From a checkpoint of a small transformer trained on Wikipedia.
Architecture: RMSNorm before and after each block, rotary positions, tied embeddings, capped logits.
MLP neurons of a small language model. Each row is named by its layer, matrix (down: output weights) and neuron, and shows model dimensions 0-255. Each number is 128 + 24 x the weight over its row's rms, rounded and kept within 0 to 255. Numbers have three digits each. A neuron's up and down rows have the sign that makes its largest values positive.
After each neuron's rows, "fires before" lists the tokens most often just after its 100 highest values on Wikipedia text that the model never trained on. A number after a token or word is its count.

L3.down1022:126096136113132089133103112092110104145148158143154095108134142143137079121093131129105150063114168080133085087116154141129120180094135102112101103146128105122103149153121124150101128140117132117118105118105081129136101113155145134106137120089108155170094159096124086201139147090112097089175139140179145125139132067125131136164126118149121087117132116153137063170114113137160143117143121141094127160126150139118093141103149121114150164125138093132150136142138113137106151127123140179152146141122126122131130114148125098076123133125162087125121109154135103102120137081141133100103103165149119136154149083081085144136093110112148130161136125139078129089061113174177081154130172106145159167142100136108131110120111104183152129115101083124105100138159116131125119169087085
fires before: "ks " 13, "th " 11, "th" 10, "f" 9, "ld" 8, "ld " 5

L4.down609:122123139153123103131116156162129130170189135115141110090131105109123109092096117111110161130127155102124099164141125140171117096143144146121128096112156104116152144109093122148116120150139151163126117131114121112101169105151123163140121120139075111077135117132121122122137129156116165133116127102138082107138148171139148151119146113109150117157224082104131123133143118076102145134159125126120127149111083091131090090185104129130123120130074168136155127129118129159138096147128101150123149177119133118144143136108124137116119116170155161117162166128127106133124137139176130099146157101137094121157104142072141102142136155168139131103137136149152131129088119116123099136151145095176138075095147139116126128124130143142123125134141111121139149114139148103123128175136103
fires before: "| " 43, ") " 4, "(" 4, ", " 4

L7.down1115:163131122145182111154141159150139123142159169126123151127113142112138096100137152129137148123142160143127126092113118154183142126146138133108153144114125096121150137117086148157121151155164169176111142108188106098083127128130126098110092125136111117115104120087115109122091126173144152115132117128116125169100107099119151124115136154130169085081131140139173120110132116116137143162168114130156181114132130157168127182172137088133093095114127110121095116154130149147151121192102106144152122126143116167117125161115121141148152134151118120112132124143099161149109140127096169145089121183178172149128133098120150142136139120103129140126180126159133100117136107092134127150112159109121114094165126148108110141159158135136174148144163089162131167079112120141138103143109112
fires before: "s " 25, "s" 17, "o " 9, "k " 5, "h " 5, " " 4

L4.down296:119106151108082114130078123102153180139156130146096113149117102113136106135113110114086151133104124138163142107099150117134118128150126124104105120139084138108172120118134095125146146128100120126151112128146111085133155182119105101133120089128112133117168098142139173153090110125079077134119110112116111164139162097164165111115133122095146164112116145112163128112154121140055141113136100098122113171048122116133109167179142159158129179163102141112089115106139156113146152096136107153096092137124145143154121106134099131149180107101168168121132175170139180107098110106109080112105115150148142108132126141127117137182148091105145127133084109139141151153099107133099117097119168070104136106114119126128089137098136119127151101142171152140130145072141100089121164161140142
fires before: "| " 25, "% " 17, ") " 5, "4" 4, "al " 4

L4.down54:129115131103126151128148165109127141090118160126092131139108146100130101154144157145130161152150123128093103133156130149123152134159128171119098140112137156128119153100112109151094153175112086132114160084148140158156129117119105120167150121132091136170085157110121144121123157118140111051117154130106119126147104198116108125136099127085133124127142100113129104134137132149105112138129173122092167078140091121159199147103138112149107132110125103090110130074123113090152128093137110143132126183139113168155133148116114091122112131140138141129133132144122149111106142158123100124116127153135154155132127131132157129151165147114092110106147156163152146126090141117097141122149148174184129126148129137084125090161115099148118117122173132095098137193126170059133096155120133
fires before: "med" 21, "| " 16, "ze " 10, "; " 7

L4.down1034:108127132120134136100147140110104126162117129134147111170163118142120092140095145159127125112111163087132127119116128118165130167115128115153105125076155107096130162157133125100095100148144141106111110131114076109109094149102106135133143139132110110109068159111084103113144175155129141123142109123127140104115102099108142157158110118105124130062139090133120122164144127153124125118148081143109116127113153132139150130104142138109108103147142153152169128161148155095138083168156131151142106109126117094123123159122142117163146132140132082122145139140153153122083123113063126111103145134151073126142105093092096135134118123124133118156135135131128134117145099155143101139131143140116115116159126111129157117166098114148166140164129107125121089084138118123160132167159111
fires before: "ks " 19, "th " 18, "th" 9, "ld" 8, "ld " 5, "ed " 5

L7.down554:113148074135077124131145076128132114143114145135136124159124157069179132107116086129134138101095146141115102131120164130092164076115138092105126107112106158154145115099139124138151173165131111147103107124120126132080137133134142125106120134118109118116126127140102160150131137160170115082106088099084147131116114132158135150126121105135138115113147131130143108124081160121088149157114109097108146123095097123100134163148111135096111178153119120117109175110111127140132145105143118122135193123131133138100098126095125144172112137150131038126132121132117169128122113135077144148156103150122125182119202156119113136153121163106111105094148155138123129136111107146132123079137118123140135128177137101096090115155154115156109147090125143147154142122110125108077145113153125
fires before: "\n\n" 41, "\n" 36, ") " 4

L5.down787:102139152133125122126126170152125076140126177106118155152139083134094121114093100137110091099136157153149145096133143127129122087103139139109146135117124148127146134133115104164175145116098152123114156180125099142153089159142144127135079091115129190141135146107150113121134145112141159108102129153154111077149191113117106116143078140107117101110098128147097132138126169121125115111090140149131101153137120174149161107109136142143192162144127161111117157108152098097144106165104111106100126131125139115129128111164120105123122154125113132127172074143128086121146174125119129118100128040146137168111112112086099146128189135143105095083084153139152071132166110105147156142169122111137140124109095119159171141089145137140096098156164170128152168118142133079144129114135155
fires before: "| " 30, "Go" 14, "ance " 6, "\n" 5, "A" 4

L7.down826:135136101150152133154071097104148137126126122168137126126118116120155178117090104097122143139135132129141170115145168117141163148123158140150098089169105145150135119149139136149100139132156144174105102141122135131141107163131053147108180092076136153127112136167123078107139121215155115147129126103085093127151145132124130118135113148135136082136115128138161135128147123111132111109097149167156164107118126096162135166107135170113127125116140113164150176139101148148114084151156089099118149147113141133105158147089138116158106128113134134089149159129142120121137101101117108100184112160165145141104117109150118098119113130156145114132162153136119172134123130123172144148160124088120140152088123111126131138103142118119136158143140135124125123088132156190135138147141105
fires before: ", " 22, "\n" 12, ". " 11, "." 10, ") " 8, "\" " 6

L5.down337:156146133175132109090143153119161127091109144140151084150103130122150184114115176162134148085132130136151123083120110143143155128126105174152113137167133128101175148168107159145100135171113124136136167087117141089156193155124139127115128122098096132142133150145121110112146101151122141115093133150124135169117110179075128064153160168102135099131154150132108115148128118126126130117170150120152104117123105117134108119142124147104175113087132152131101122136098133116153119141120105141125155127101140136166105127143137121145110121094121104140134163129135151118085120144108119124182101106098115134159078104091122142160147148181120146115134128138109136072158105114149150147098111095171099137137110174150073097122153160098107141162148117137099097126142140144126156133132095
fires before: ", " 41, ". " 9, "." 8, "the " 4

L5.down402:161167155126137170100126160096152126128113148143107112103104138051140109120160085121168161087147150137111117122138158135145128129139164148158150121126120087111125135118130131116127135109109151133124079093112097130142094137136181123118112156120081157071087120106063138160164095126115078103150110140074129101185124162126103085154161091161125132101123118134091121132096122098088076161083124143080121130113137149093117159133123131150160114130165114149099148107142129096117114164161147113117138103158139142165161105140121136102170142142094101118126154112145139128085162170102131124103131152136088148155150077131146134093109085106149101108138105123139124139148106127119089140107082119148125147109158095083109139159141132121154148127093129132141141105069138094083178116156177
fires before: "\n\n" 69, "\n" 31

L7.down1141:158086148085138146179126150106137100121156123178151061132150120124123114148126115113114097113074058134143143115131134112118103107161154129153120096125113136092124174118128149127147107103147106105120110156118119136074098121107135105125081174099130124152134109139118129104160094125075126128095148138152135153135140143159102136104177140131127142149145107108136124132160129148154150108137094153106121144111117127128163123119164132109122152110099097080085091161162139128121145102102117131114093073133111137157128113160093164114116158133066107128143119126126122155116173124113121157162124124140144105151168104097153139162165112149093123140114118121174085130143124125165140121147143130116052083120108157131141151130078118152070123173141108123133137119134132126124108140159082
fires before: "| " 44, "." 25

L4.down393:138106115123145105150096153166181099144169114126142086130158149150122146112108125154105129091145132122113102107104112157110115141122120158091102098130098122123143095075104129098128171134139142086111104153117129152122099140142118137097120147119131111150100106108167163189113109137133148089118101126111120188106109050172145115143142131126127097145142118162121122114144153119089161126156119156052172127127129119148128159164113118128126161170136115110153179140149144119146122137119129115104134147137153134138130146149105179103162176091121089122143119089106121130127124125144138141147107144165113071161125146125135102098179147105113086073168118081089152097076153103157125118116153141136119157121141128114134093145117151141138140136142161153121157123124137133138108075129136
fires before: "s " 16, " " 16, "le" 11, "\n" 8, "| " 5, "il" 4

L4.down721:127160090117123114099116114108141126060097123135083104150141146115149118151113084149154106162137098165116129114138088172135081121128162124137170103182151118119112137115133131113160093141141142146109072186114135124140085140100133110131114115130068100146154147145168127144139127175139117150108135133171155136139156112137125126148104119116171114164109116075120163120096110110155137129132146119132143141103138098121141134146112102138129131181153143138120174086105121147150131089099131147113152146087174111145134138164147139085137157144115127117147140113133143120143131144130161081147187162097135125151140128129102162087133122122127174122148143075103111085133127163170116117139130113102108126117134120118142131109116134119125148167139146116102133109127136130120110158150084
fires before: "ian " 24, "an " 7, "ia " 6, "a " 5, "a" 5, "ia" 5

L5.down728:107157170116139190141157164127108123137116180133128133124132115121110115096162163129117105148133130155131145130114164149140094140168155124095100086103125122100169093114130114110152136118087128106071169138118126127129135139144148113122144115109142151135156087080086116142117126101114125108088141131126104129119091126147136153132134118159134106113153111135088089165183137134088153107109135107152131185152124115109110115143103161150132103128162136111123102122126146152122127094131134138118099145122137168138150125122096167124155131142116119152113159085073115166143135144140110122092088123129140146124126148112137156100101128138129146100151154157146154137107152088132132137111089148131126146101167177148092096136129143128139136105164134119102139135174162104118039127116146
fires before: "| " 27, "med" 10, "es " 5, "e" 5, "i" 5

L7.down749:092120118154118143142141124098131133110135116089157096148126125096147085153150114126128171119127130109102107125178162109131118122109118154122123129150115145111121095137106123116153131126130139156121123120130150157126141165148135131061098115135122120139104121156132135111136085166143142115116141120150165121143096123124169143172089129122122065109113135144149100137106124148086110133172180140125101147119095116093105177083135150134152129098142165125145140179157128150143099146115103122087128134145129118130133144118099097121130155101137073135115150122138132130193127140104123085162114123156151118105162108115099138140115115134133138100107128154185143138132108115098109129148080168191165085147137128073084111105176160147131120138171139118147133078138094120114125120117161
fires before: "\n\n" 87, "\n" 9

L5.down883:132141145103106135137107163102118123107138117181123152112145118164124174143183109134115127135154137166101139111137098124079142161118164154123112139115117133135120145144120103149150036143111081148106163142138142138141114093114129132133141137091125115130123098134099156146131139109115128126128146099092130116093143112116112087157133132129148105147145126146162141184123089120091153114133110112123117168131159134131085154115120135100122112158136106125107081175121158096087083123131144146103097113106131126088129114122132085102142136114121151119115198122125171123130108192185132151145146144111112090157154124152144156160161137124153122155128122149140120145178130073148149127184132128195150135110125149111137094182123124117146078112093092047132120132131117129152107146108111
fires before: "| " 65, "|" 34

L7.down907:110132127121117128122151131118125107181140151143133106096112134150112136177143131134101131143147117105173127135148103081134115075091130151129113157117137116089165130116131096136087126131142149144106087117145169122149147150156136179152100117134148139122066108102141107149154156129133124165134116105161135062139154094152100125166135137107140135095106110128117134104182110113110094138102081102122114109114111125086138140177119110135126134113191133134152098094170109132141106141170138117149186146127147120095150101127114121112102095154146121110113154153120107150094110145157114119176089117109111136093179124120159127158108102158130115084128134115097100094179174170128095097126142156137140084127160108135103101103151145129119125118100096146146121126102110132078181109112131
fires before: "\n" 52, "\n\n" 26, "the " 4

L7.down933:134095094157087103112157142137115124170119062133104147130126143080141121161109163140190132110129139126131134130097107140147133142153103089082121138144144106133100117126127122165141140105105125151152118112117108120109163116161099113115114137117136129130125083115151151189130129122045157109139135151152090159109130119140165123104176127137147146135108130132118144170117095146128144096142132128128127091148123138122089129174104161127169180098091108110127120110147120147143145112099144142109152135132118131161120118174110139157124104108115102131105177120163131133157113123108177150165147166091124131109111125141124173145118146082123099131104125123142157085136109132114125067141194121111143145120076096134163121050087141147142166096139125098121118106127112108186102147096130
fires before: "\n" 20, "(" 19, "| " 13, "– " 11, ") " 7, "; " 7

L5.down5:124116132136089137135128142102196131129089113105079150079141102132176103158150110131139107121119103118113104132167138118124141122145135150148181123146125147142118177144096123131131124130117142099109080115141155105122175103165172130167156144130130178103104149148161173133137156165134126091120159097111143133107180118138088098089144145122135130157141087149151163150150100102134130117134125152152120142078128126119149108121148115148122120093117124115097131137135145087141123103140144182143146103147123103109125117114116105133146115100170114099162137101132134156138080137150135091110125130093131145147070094139145136138127137176130140129146091116166097131135144091149091130136147113147147131135116158162081072136138126078165137113099113107127101103088118107149144133116145
fires before: "| " 31, "– " 24, "\n" 5, "the " 5

L3.down1154:123159167144068154105100113119110140132141112148121152096149104116151120166125096121183087141159165135127110153166121109091130133166141134099139148128135134142116114112129121122139160118122143178160134124152137128102126125107099100131129090098107130110140093109157091120076126135133139133113208178121112117111087123117157114097134136071135111115115107149155087068116161108112094142116156101094117133107135134111077159153138104086121133166126106095135161133122145162121134128126152079123145124161097130115114131114152118147161136135115152132110165109110131115132105143112115111206123128129079143087107118112149157076142114144098126119154112132095101120100120111150150109135153120074162108166100160126118119146102201158164078112117153164133123095100114149143139132111155
fires before: ". " 16, "\n" 13, "on " 12, ", " 10, "; " 8

L5.down61:126144108121142054126092111116149159150135149098123125135146071100078163103138105126128167117152147134103145138109107122111127118120178140124139130107068131159164122120149133121132186160163127133097117138126148150141102118188107117132125138106115124101148111181110137109160153087124125136142108109119121155165112139121111140095157124131125149098182165133084148121133144094146139105167108118135112140151129153119156116153145142137173145160138121133109162128116149097154150160110121137148144116110131158143128141124134150112092121110132102111145139134117098130094153120114150122097147128161119133084114161140115116144172120089164138101133110126130114103159134152125122108053087143132128121119120128101167132059135113122147098142112149122120070118146144100141122145157140
fires before: "| " 37, "\n" 20, "|" 18, "by" 10

L7.down169:119100117123074145141141140161120129119160094151118157119108108147167102086145132142164120128137177109147080117174130133130134153126172109114114101120123072170163131095158125103145135159174114121146093109099113127149099120099121096121153111138136165135129171148166125109113110160121139107151112141082126096125125135118118156156140108131117100091148121143158125133130116114147121106156133111189105120145137177143101159118128113129137122169150172098143137107117085115145135194130110138084128145127162111118100132087130086138114125112072100115167120126119077164134141115115144117109123124154157164113131102117098136125115121147154135147113155190108091152124092130172143158152107114135141102136106107105110136106152170141116142144108085178089153157189124133114133132093109
fires before: ", " 21, ") " 12, ". " 12, "\n  " 7, "; " 7, "), " 7

L4.down1200:164183115166102129158113113137098103120164120103140139146140139118164104130147137135126139111149123107088139098089099171156172133095135120116118116093098141109144131111160164133101161107104131155145111133172148136079176174104117129138138102101120101117126142152129089101111119160148110094104101163098111110131154138152082113133149171138128147126153115149126130150138124124104135158157157131168144114111094122156132102112136134139167133128128133120136131130096128111124118123145118117106121133097090136164107101094143131131079125156147118109130133076172103092097113147131122137109128096118107127108125167130145135174172113184096060104146084141172115100153153135191138096130136117109131120071142114138096155120136127114124131091160126114124122137140161133095139183095148
fires before: ", " 53, "| " 10, ". " 7, "===" 4

L3.down275:123122136151167163164152143121140087121154151124136096119149168132148145150196097152152155169097104127129117129102120191110109127136134160118116151125106108115124137141145146116141102107134152105146135139146127134074130116147132127090145148159130130106162131130137155097138124114198131137144119112104110141073093107127100124121153125134135115143176100104133141126080165181133162121170126150149132108093139135103151150173126131144132126102124164092097121141142176080073136137144126118161153139153164127136119146146097091114150152151101160130132145110163130125131131120144137125070161114130071123134138135102082160128124093128182116113186117132144068146145141135165172134120134121215135064160129119123105113092134145102149112127129107113109145113147080127125093132107123
fires before: "| " 77, "|" 23

L5.down1142:130101123126139098131117103103123154112115123133120095149108118134130118143119120153093105113120123122162109159096121142136110125120143131159161090136143200106145145129150115088146147120133139153113153120122103128140096138144153163114111143107154132130136108136138135156112121116115132140114138106092106146121144127137122179126163152158129103105133163119109157143097137132145058133114105065155134129109136124120128133150146167108112120170126131121112145083145112121151150167165087121131160109133109173124118124172137190097152130115141111124153120124167103123125198147189175130148086135142122114123113197103146159132132155130162108085165141125098100136137153120068179127175132163134141126151140126100121166104124121133123101152153096155113133111130134125132184184128126
fires before: "| " 90, "|" 6

L7.down390:101161153149128130120130155103135177143153130128138135115130101105123133125151145094147140113085129142164150110138128162137139112165109131133120129091106123136114162152137142136119126094188122170148084153151136142074130130156145131145121151104113147147134079127119181105092125132124114139094113121115097126200108139112159157077148088114162113157080116140164076062068102129132101121129126167117132135107156128104150166159150144128138103117123122098159153168137115153082128100127176129149157133117134144111130145090146117133088095078173096105149135129170071145156160112106147157128141173134154127115161134127117155132121169125106090145135141167078115108116122108111062130113133143153142104113137135129162128147161132102116125164115114154120186158133091079164112151121108
fires before: "m " 12, "med" 12, "m" 11, "e " 10, "ed " 5, " " 5

L3.down459:138141113118187096114110078116159102118167112107173111128091182077123141148133096127143133121109106093123099144132081168171119191152106125142121142158151111141108092161116102110111131166127119127156128098166181135129127117111151101167115141175119162104093117144125123108141126162171122137158113089171110090094121166144123134117117131138105173144129120079178115179138149119154165106119113124172179163103111115111135140183160120143139099124126126068151160155126107070166112139153155109144113120117126146144123138122131131130106145165135119125115138127122144111142144140103153124164158151099109111134103122159113102116106143130124121130122173117136099104121123157100080130141111149115154109114119109087117126124150121143122119152145132103155152149155115117086172141134137
fires before: "por" 15, "er" 11, "port " 11, "cess" 9, "er " 7, "ce" 6

L4.down1114:133066117156146120102112161141119112129123144145114141145078063123119132120099141130143124121157139082149128110160122196129122115104130115147111145070104128116114110112111122112156136116143019096170125117117139112138139102132138110097118119102131131131152135168105111138134148103128109093142132137163119129151074131141131152108107123090150115120104142109132119111100091143145104132110102115106149097135094096137133078141127155112162104125115110121171095110132130120074134094162132150160134113120121135092156151146097154109152097148160192175151178140123134153158120080183118074113177112068139157091115127121125184129114100121092102122139108115144130076132121162116114117131149120136136084109104109120100157114127148119163107126125128152139123163092137070144111174172131
fires before: "| " 41, "med" 12, "\n" 6, "G" 6, "; " 5, "Jan" 4

L4.down1031:147100147122104139114108132162120126126130092092127165113080090150148191111145119145110097134144134096113140122088133163115102113125115122111115084150113158117155101144081055127099157164144111072130105133145150043114122141146110093121124106120115096140112147120130146118095157109165102094096102104116170169112140118101115181125119132140097103127115192081130125153146157127143144111111138106132127130095134118139126090137176122127099171152162154117139133147165135112111125108130095132137085118120190109118103161097069157117121137141121094120131134102119139154108117110119120140095120093122133131117156128105113125148124122109164097100128127128123149082102124114154165149151150106147107088129080127112099114084121097161116116130118143130113096077135161109122114157163127
fires before: "| " 41, "–" 12, "\n" 11, ": " 6

L5.down328:125052113117122127123133112129122161139116110134126153115132112094121120140041119141103130152128140121182091117103107122130100175148132124118146062147154139167105157119173124164154128119147104098139081154161152129100121122136112139114119143160100096107132148104147087147098094140114110099101112124175111110132122144100129140134145103096182148146115145142086129108141117104134165120172110131130147125131164106128095128181142120117121152103127131112101118122105090104127100099128117091116139111122158111126130112134089165116171135138113132101116138181139154139091171116128140111124106152112170124131150113152138135127099125117092156167132135101132080120092165091129145127138136096104165142165063121160141107136143137148102133121066156122085105096115128149144119169162080
fires before: "| " 57, "(" 23, "|" 5

L3.down668:110181156108190106116148121098134137099118085158137141126166096141142168089113164147106123095134154119130147164120136163097121129129163167135116148140122100160163125099120119152133096125150171118157130144154145116135109103117135124136110108107085116110196136120134107107141106136107185174124108162101117117136111147144083149111122084146100145129137075156122117117103120118168085124079143141153136162147169149095124142184098154129107133155130108130141113117064139148104108117136125134126103124138148094128125122128171111152143094125124107138152148123131104126115116129132121155099095108110177127092142124118132117116126127116173105139119119192136126125136138136156134144156125186120151126148125081112125115104133152116141178116119152161090149102122117097154158148122174
fires before: "ed " 14, "il" 10, "tor" 8, "e " 7, "tur" 7, "e" 6

L3.down1042:139098108147120156128133113143171142111105158137151130084118114151137112115112153113116115080165137147129169135083092129142141100163146129100116127118115145105109139152150133099121141106111141113110172120122122158130095106134176138141136108131147149113129115110180090192171109121115152150116133098131129159124140138145127116079113117139139113081089124122111130132110121155134163113139085128078101129111127112132122130107123145095088147120092153098126123100110089119095077138134140137115099136157090131127092128105104117108133136084120159128117150138098118150114161139137135178126179132143152056115152116132141151127174163158126110126123115102128133086160099137135124155084145108174129109100086133142150157125140144152113126120144108139132140169086122124171126088157139
fires before: "| " 41, "ly " 6, "|" 4

L4.down273:111150113138080100141151131101160118171136130131146103148102161129138105096110067153188100114145126144093121145139150123128151112137145094146168110120171121143136131156126150155123137108097099127097104114154087080122164146153161113125135120136106122142134130137153157123109116228196115142158122130107105149140152141151118073119125112069126151129166073137128129145133128139152097121112158084155129111089129137086118146095142109151138118164135184116116136161145154108103126102109118107062137116122127134108125084110129099130105177126131091134132147095101111147109136138118137114162127117154135128145122151117106130088111173142135144152126133166120060119081082105122099134116109134066175132166143176145137109125111151162147130107091131149140107138105115141137156175127102
fires before: "\n" 45, "\n\n" 15, "==" 10, ", " 7, ". " 6

L7.down142:143119149111142101127108149151110093143138135133164153153141139107120119154101155191150126128150094103093115097101118133131108100141108111141109112168056103131095103149061124127117118118159130153111172097128150142160144139193093153106157134148173126114136144100158169093144112150123131120118100126151127093114126083141147104130115121151124124134147156128143127077165148127149125165124119140087123104070134139128121134085134114112128147134111105104122110096100071161139148082116108121152091205105127128111098132108113133113142129114124124107104097126162135141125108117138141139116129141096137089161138123159133086106120130105127132132131133120100128128105124117113155114131123137117154147130062132079118144129091144121105144161128107113139127118130174134121157116152114
fires before: "| " 34, "the " 18, "= " 6, "a " 5, "2 " 5

L3.down251:152106145137145111135155129123142128096111129160103144134127120159105099148153179155115102113139123176162088129131093141174148125147141111110116130138044143170112129113091147096105138121128121161132126155104164139059156168146124127099151158123117133103100135154134117171138102113140152101110137154139119162129135110126109111122127127180168114138127129167116116143117132144128133143131142175146132160134137160113164124132152112139126153154144130121111116109115148146105147120122141115121107126123126119102132077151195120154065162100134175122137119144143121123131085145133093176144154119124151075145164076136115146161108107128142127102126142112114106145127109143150133111121141128114097140148105119193193131174164145145134098141135118105128156151084115129144099107142118
fires before: "| " 59, "(" 4, "y" 4

L7.down709:096088131159119125119123106100140156157106116157136158134127175157128152172066108093126095139146123105157156147112119126100123105129136151155118130145124128150094149158106119116060108135119135091109162172111118140144130156115099190121116100148142135169124118145166146122156149134118078086097140128182135102099092130142128101151137112146127143122140106167154164142139132167134144163143115155091120174110153098134113168123137150116121117116160115142107119093089094119150135128124127139170206095133155111095153133138145123153104135154116095128105126134125177102139140105154163143081150146109145107159099180165133117111139078126139141103113106160166120141109123136116145141094139117124178093156121142105111139110114145138119148140124132150145184106146132127139113127070127
fires before: "the " 51, "er" 5

L4.down790:140157140126145132112124125127178115131121105147149157104133107094128179140107127132129078098122124161084126155168110139118131156090145083115107114160103078110104113103134145145150148089128100117097078138165105109118111143111123147120137119110112161120154143103122077162129153133121153132128134148050093103149151164102162143158122136100115127107127127158127148148190144114168102118112124163110125144168161122114117099138104130101123107170129145121168149109106133113099149138116146127167152126128149130143162119134125112108099118153098167088103128109127103130133090113115131123189081147184103098109127120097125124132109130126145112082114138109114107128139146130134147099164077104115113103165118131105120122135125110127109117103130110116121087119140168124119167120135135
fires before: ", " 33, ". " 15, "\n" 10, ": " 9, "." 5

L4.down183:143065123142142091124131164156119103152135092109098123167127163122078091128099161105133136128106125138126101115098094093161117127143155097094146069184151107137154079100126136082087138147085134126133136176076112107139136129115154142105141150168115141162102121101112190133186156171146145123142084115132134093137110121199158093128104129123122158123089128104140129112133144133092120119098148146116151149142134141090127153115116103136130133124117108117158133101117173137171141115101152123138119131108103160147108131146092163112125080131189126140125154167152147113178132127112127111111109102131117130099154130120142094158134092120112138161117152109060115115152119162134136114145125136080145112143168141091165107110144139140144124143121132109135112131125146129117138132144161
fires before: "por" 18, "er" 11, "port " 11, "ple " 8, "per" 6

L4.down779:114103126130100099159120134152127106159111148132117112137100061141108133100125153148160130122149163098145151168140167130155110137140136161148151110141075106095165116119106163114109174106117102144142142153112153141134130145133125092156130138135117130098111083129181152126129092126148111082136095110103134180160118106133126140158102133096078119091124137122121127131101180158119130072148102138170124122069089112110130111105132155141125138158129132132139124160151149146111129111086162110110085151168080117135123158151093112140129089090132114146162142150146134132132074129108108138135169093123142063103098104166151109103122129138096148076099089070150110144150137160143124152125118136130133129124085196117150116125144168131166138143128094150122148125117112104103127146132136
fires before: "| " 31, "med" 10, "eld" 8, ": " 6, "|" 4

L5.down32:128160142115115110118130169112153150126181151138180112133117113128129148116155150133121177125107117157159147111107140115141091114137134123136105194146129067126114119130155134105134108103168116142109135080150138140139115142099084131110123112113147127123142158173154136135089128127120153131101142110106138106129106136131137117106095124147093129133106114098134128150112133153139135153133127083142114126138095176128131140116166102109158168134163137092124139122160133066136147152161116148138152112142117114118147154151147130108143128064108140154138121140154067136078136101153112112126128070119104100136153150121142143134138102104120139123105168130167136123162149137142100097107104134080137124101057118107112127177155138142138104136129118121168128117121052119153138127144167
fires before: "\n" 87, "\n\n" 13

L3.down97:133099131104063124127164116147156131138177137115102143109133114127154143109139084104176119159147161117117149142157158173106116184157097094113145153150136122155107146142145117117126099119113101145097094088117149140134172139129089158162123150123132172101115104139137100107098151178175102125141118112105143079144099154117122074091118137101144127108147118151113117128114133140166122160160134129141098144115134120129117163114140144109176153143132147152156116124146163169105173122176138144086125115112126110131137087111129103096122106079113166136081129115105158134128111113132132131109102141132127149099112125113109080106149077147126144118137142125194084120150109108155127152081112120116124080110097117139097169188148155095165139156135165147149118151143154160120101079127090
fires before: ". " 25, ", " 19, "==" 13, ": " 6, "." 6, "\n" 5

L7.down37:098130157119083134135116083115129147124113137118145100135135136118151136102146155131158161105119142119083118155113130121158125144176100121091127130115103150126121115123130067126142133117043163139148159111159150169142143115123099158146113097126129159160104134124084100125138132104129144087137130097132110186150112110147143132126086174172102114150126121169096139087161121164106133111108131125086145144106138137165154167125123138113141181095113099109139113113121131188125156138084125132119127134141107149105151137150097092069173131085145127146140086117115134123136140166148085116118126154115149130127171147126131121131138123150088153174072156151130125133133095135124105100146135096108134126127133125145125118136123109093120114146130107132145125146154127117134133073157156
fires before: "| " 31, ". " 21, "; " 12, "–" 5

L7.down631:173137136167136107075102133086115154056145162101142119112138075115111129124152156115113187118085109121133076138092144138136159136133161102164096186116107146146121100126131139143138106069111115136126161099144123136117151154107116120101110106115115159086151122142104136135111098149078125169147153119127123121129156145123141141101133096157134083131104119130123147115114100121110112171123097104087126097138089127113146177113109126072164148139176140152102129126123107155113112129140100144109165168126125157137104123140136153121104164131113074112098165142109113123151155163116114120144111114151111119134139151153131126123108127099113134114091120101132113119121121109130123115142086136131129136157127149091164135159110152161155108111141050120162131115153106161121146166185138
fires before: "\n" 89, "\n\n" 11

L4.down223:093144169162150083133131126173149095164124104118131165140147115094120149143132141137145144110083151116087160125155111157120093139126094166089144120147084120102098155136164115142129165155114131113104125087175138117132126141132120153151097131094094117135087134095130126124138138124121102127097104084141133103138160109124136135135098125109111126115145121104121131164169107138161089129127154132122107106139115155091123150109101122142142119144112124123131105115112139176135156102105163141122183119113159128142104132101121145149088140135125100126145126091134148126125189117172184121124131115106086139069171103115113160126164138112131107074100078113104121123117120171110118122132105132151147082115084132154125124129130172139130103098128125078142100144095184140115119106130140
fires before: "| " 19, "\n" 12, "\n\n" 8, "\n  " 7, "-" 6, ", " 5

L7.down374:146123170140117094130177117119116162097145090155136091086139110137126148094136160164119161119124109148139158098119142124129145119169138151136124085137122145108143100096142131142104130151124095150108127136113147122152143096122129141060134097107142136146127152131125158119085125124092096155157143136131139104118139169099138161133142126115157122101137126139146143150150099088119135107151129108107147142141160127149147143083104156113111162107103139097119127106078127130124122130142148134086123111122165098122102161129121125165129140207124103148117129121116138130124130152112151131138140175128163143168138157081126164112133144120134125134155138109097169134126123106164114139131114169129121119131074126115096145143149121137158113138065124132085143149127114106175130119132144
fires before: "| " 23, "200" 13, "= " 12, "===" 8, "199" 7, "since " 6

L5.down225:150115096118133120078147135082129131108124139111127150088103073135128114124168159127149118146105096162143081118087105135131135128143179087104130146132113100116107166113115139153129162123142108155120115081147145141158157111152117156118108099137160128078128095158135099153129132121097118139121129133118150099120113135146145082131122111141149089125055107097112136127137095139125107122123152088165170136144058127119118170144146097123120103125120110162094098102154155096154145120157116181118147101092134120183110130163133141133161156124133119097114126099130128123159132106104132113172097093133104147144126127142128076135118107096074135122143130100093172182121114149148103101126124146137127120077098077119142161189119133132151111136121156118124163112115125131094172146153154
fires before: "\n" 91, "\n\n" 7